Weights of a small GPT-style language model, trained from scratch on English Wikipedia.
Size: width 160, vocabulary 2048, 5.1M parameters.
Architecture: RMSNorm before each block, no biases in attention or MLP, untied embeddings.
Training: 122M tokens, 14832 steps.
MLP neurons of a small language model. Each row is named by its layer, matrix (gate and up: input weights) and neuron, and shows model dimensions 0-95. Each number is 500 + 25 x the weight over its row's rms, rounded and kept within 0 to 999. Numbers have three digits each. A neuron's up and down rows have the sign that makes its largest values positive.
After each neuron's rows, "fires in" lists the words (lower case) most often at its 100 highest values on Wikipedia text that the model never trained on.

L3.gate178:503517511505500485497536466485495496522488471537504461544444449495484434513479500502499527490575494522501478497487525525480444494482522494467565497512526514510492528507474509515483477481476485480488528538534515491487495464478519496467572454493512494496496491489499503512498486476562504469
L3.up178:485518519496508531542494481512544479507524530463525529564487474511499516492476476450539462520488516477485498501464533495504479502480472468509456514521491454508528474503504512473526523464535478502522492464490464503525477509519470530514494534499504483498489551507526450505493527445453540457
fires in: "and", "but"

L3.gate131:490517480463509506520492508493497489508473470489500477585525527488514540482510544494511482453479472479506489512477448464515539467484511507486494507497516502510502492487484512488527534527536483475516478509481558523570504494506485546525493506512504509503482500507491458496502456490515502450
L3.up131:487502499493473511502513530491469495472483509505488509539456491491540477521493463546516536484477513493480470516545519574515525523466479490491504500495503533462488497487509513506503507477517512500477508514519485502504563517489473514462529494505465512527469465537493481500503482533509502518
fires in: "is", "was", "league", "south", "with", "southern"

L3.gate362:512523503496498512483467466552504542498463481515484470513478544491514481464529489520448484477514500510517529525513457467482477450534487494499466519495496471521524487519487481456474520503480535503458451494522489493482539474534519552494490472482527500548481499486503492506511469502434510491
L3.up362:464513477523504514489470479556533498506482507474509496489497499508500496486516563507490490523485513486484527474488488463537509450497492512504473492530540473492478526501537447496501508547463509499456486520491513525500474508522492531495456503560524501485503514513545470553478485474520463449
fires in: "california", "china", "australia", "australian", "america"

L11.gate40:479494529486546444477490509549483529526488495514495530476481500506493488501512550510452565499513501461476511534499511486451480477489504506499511500494484511532482529492452496494515528478473511501481509496493533505501518503480513526495510476476514476503440516513541511483535529482484480525
L11.up40:511523529555529494458467564506506508485443484484489467491481446511474491485493523516482532485529502536506522513519492457487481501512535509502455519513508531507479502498460530504513516484501488521509508515501554531486525512473517491482492451474535468532518516496458485534479513497525486568
fires in: "an", "any"

L4.gate47:519465511523497515458462453543479513476513504482486497494501522493507497521491505484477527519538537520498499525457503496500484480485500560485437466482492531478508518489533474473532470525506426473470496496507532504464464501493490527478487513505513534492516552518542476486493487512479488499
L4.up47:540503508530466496449495488532474489488482516476478466503475499467504499503520515497498494517560522522498528525495521497475444492505489526495463515503489504495575506506530496487524486476485545515523490484501502499471535495479504526480492495473501520498516528464491523481516476495456501571
fires in: "this", "english", "european", "recognized"

L11.gate396:501596496510476493468478565508452558432500477483509513524484518553515479535516481504467478470525510543518474498491460520482528468462511531478503482511502520499546499502486496494450500510522452520511487458498485480484514496471541547479512483482503489517527503491469482506484524490483519500
L11.up396:550519491543551493524524466520499489473485496503506513502487547516460521482483504516511523561521473483475469527497543538535515488465507490517537547511514542482490492507515499512482472540482528508481493512497475496557522479495527503495538468461500485508456478530483492500494498483494530502
fires in: "them", "they", "then", "two", "these"

L9.gate272:492500494505541452486453507490459495528510467524519503450484522519550507526539521528549523472492485487497506493455501496514491509516522457485480491466544528491533519523489533520519489519498506501506478527524492473495530527506488484480475508534482481492513487565516497488494515485485503506
L9.up272:488515500498483467480521497558474540481475532485491474484462504524526481516483515519498509491504499498541501451467495548559466495531510504480469459483512504514536479496518521530506472521527521511501487509513496485463525510535507492478464499509492527517491511567520507509488525479515509516
fires in: "on", "upon", "europe", "beyond"

L4.gate82:560499525482499481548482437526503499467482509521505527464494527519541547505518529525518458501471507485485556522516519522521509514512492496503537517548496497508477517543525518505521471528514528496486484462543518468505522495534501505490502440504496493455485528466505482536506516527519483515
L4.up82:558467545474464499529459411485506505511513491514526527477481514507520506519545481451488477484486500516467530478489518524505492503505486522498517535539496516532501494545517518495504516524501511531480451468522527496491490459547536522516524449466496511493479535502498486501497506531509504514
fires in: "film", "song", "book", "program", "programming", "player"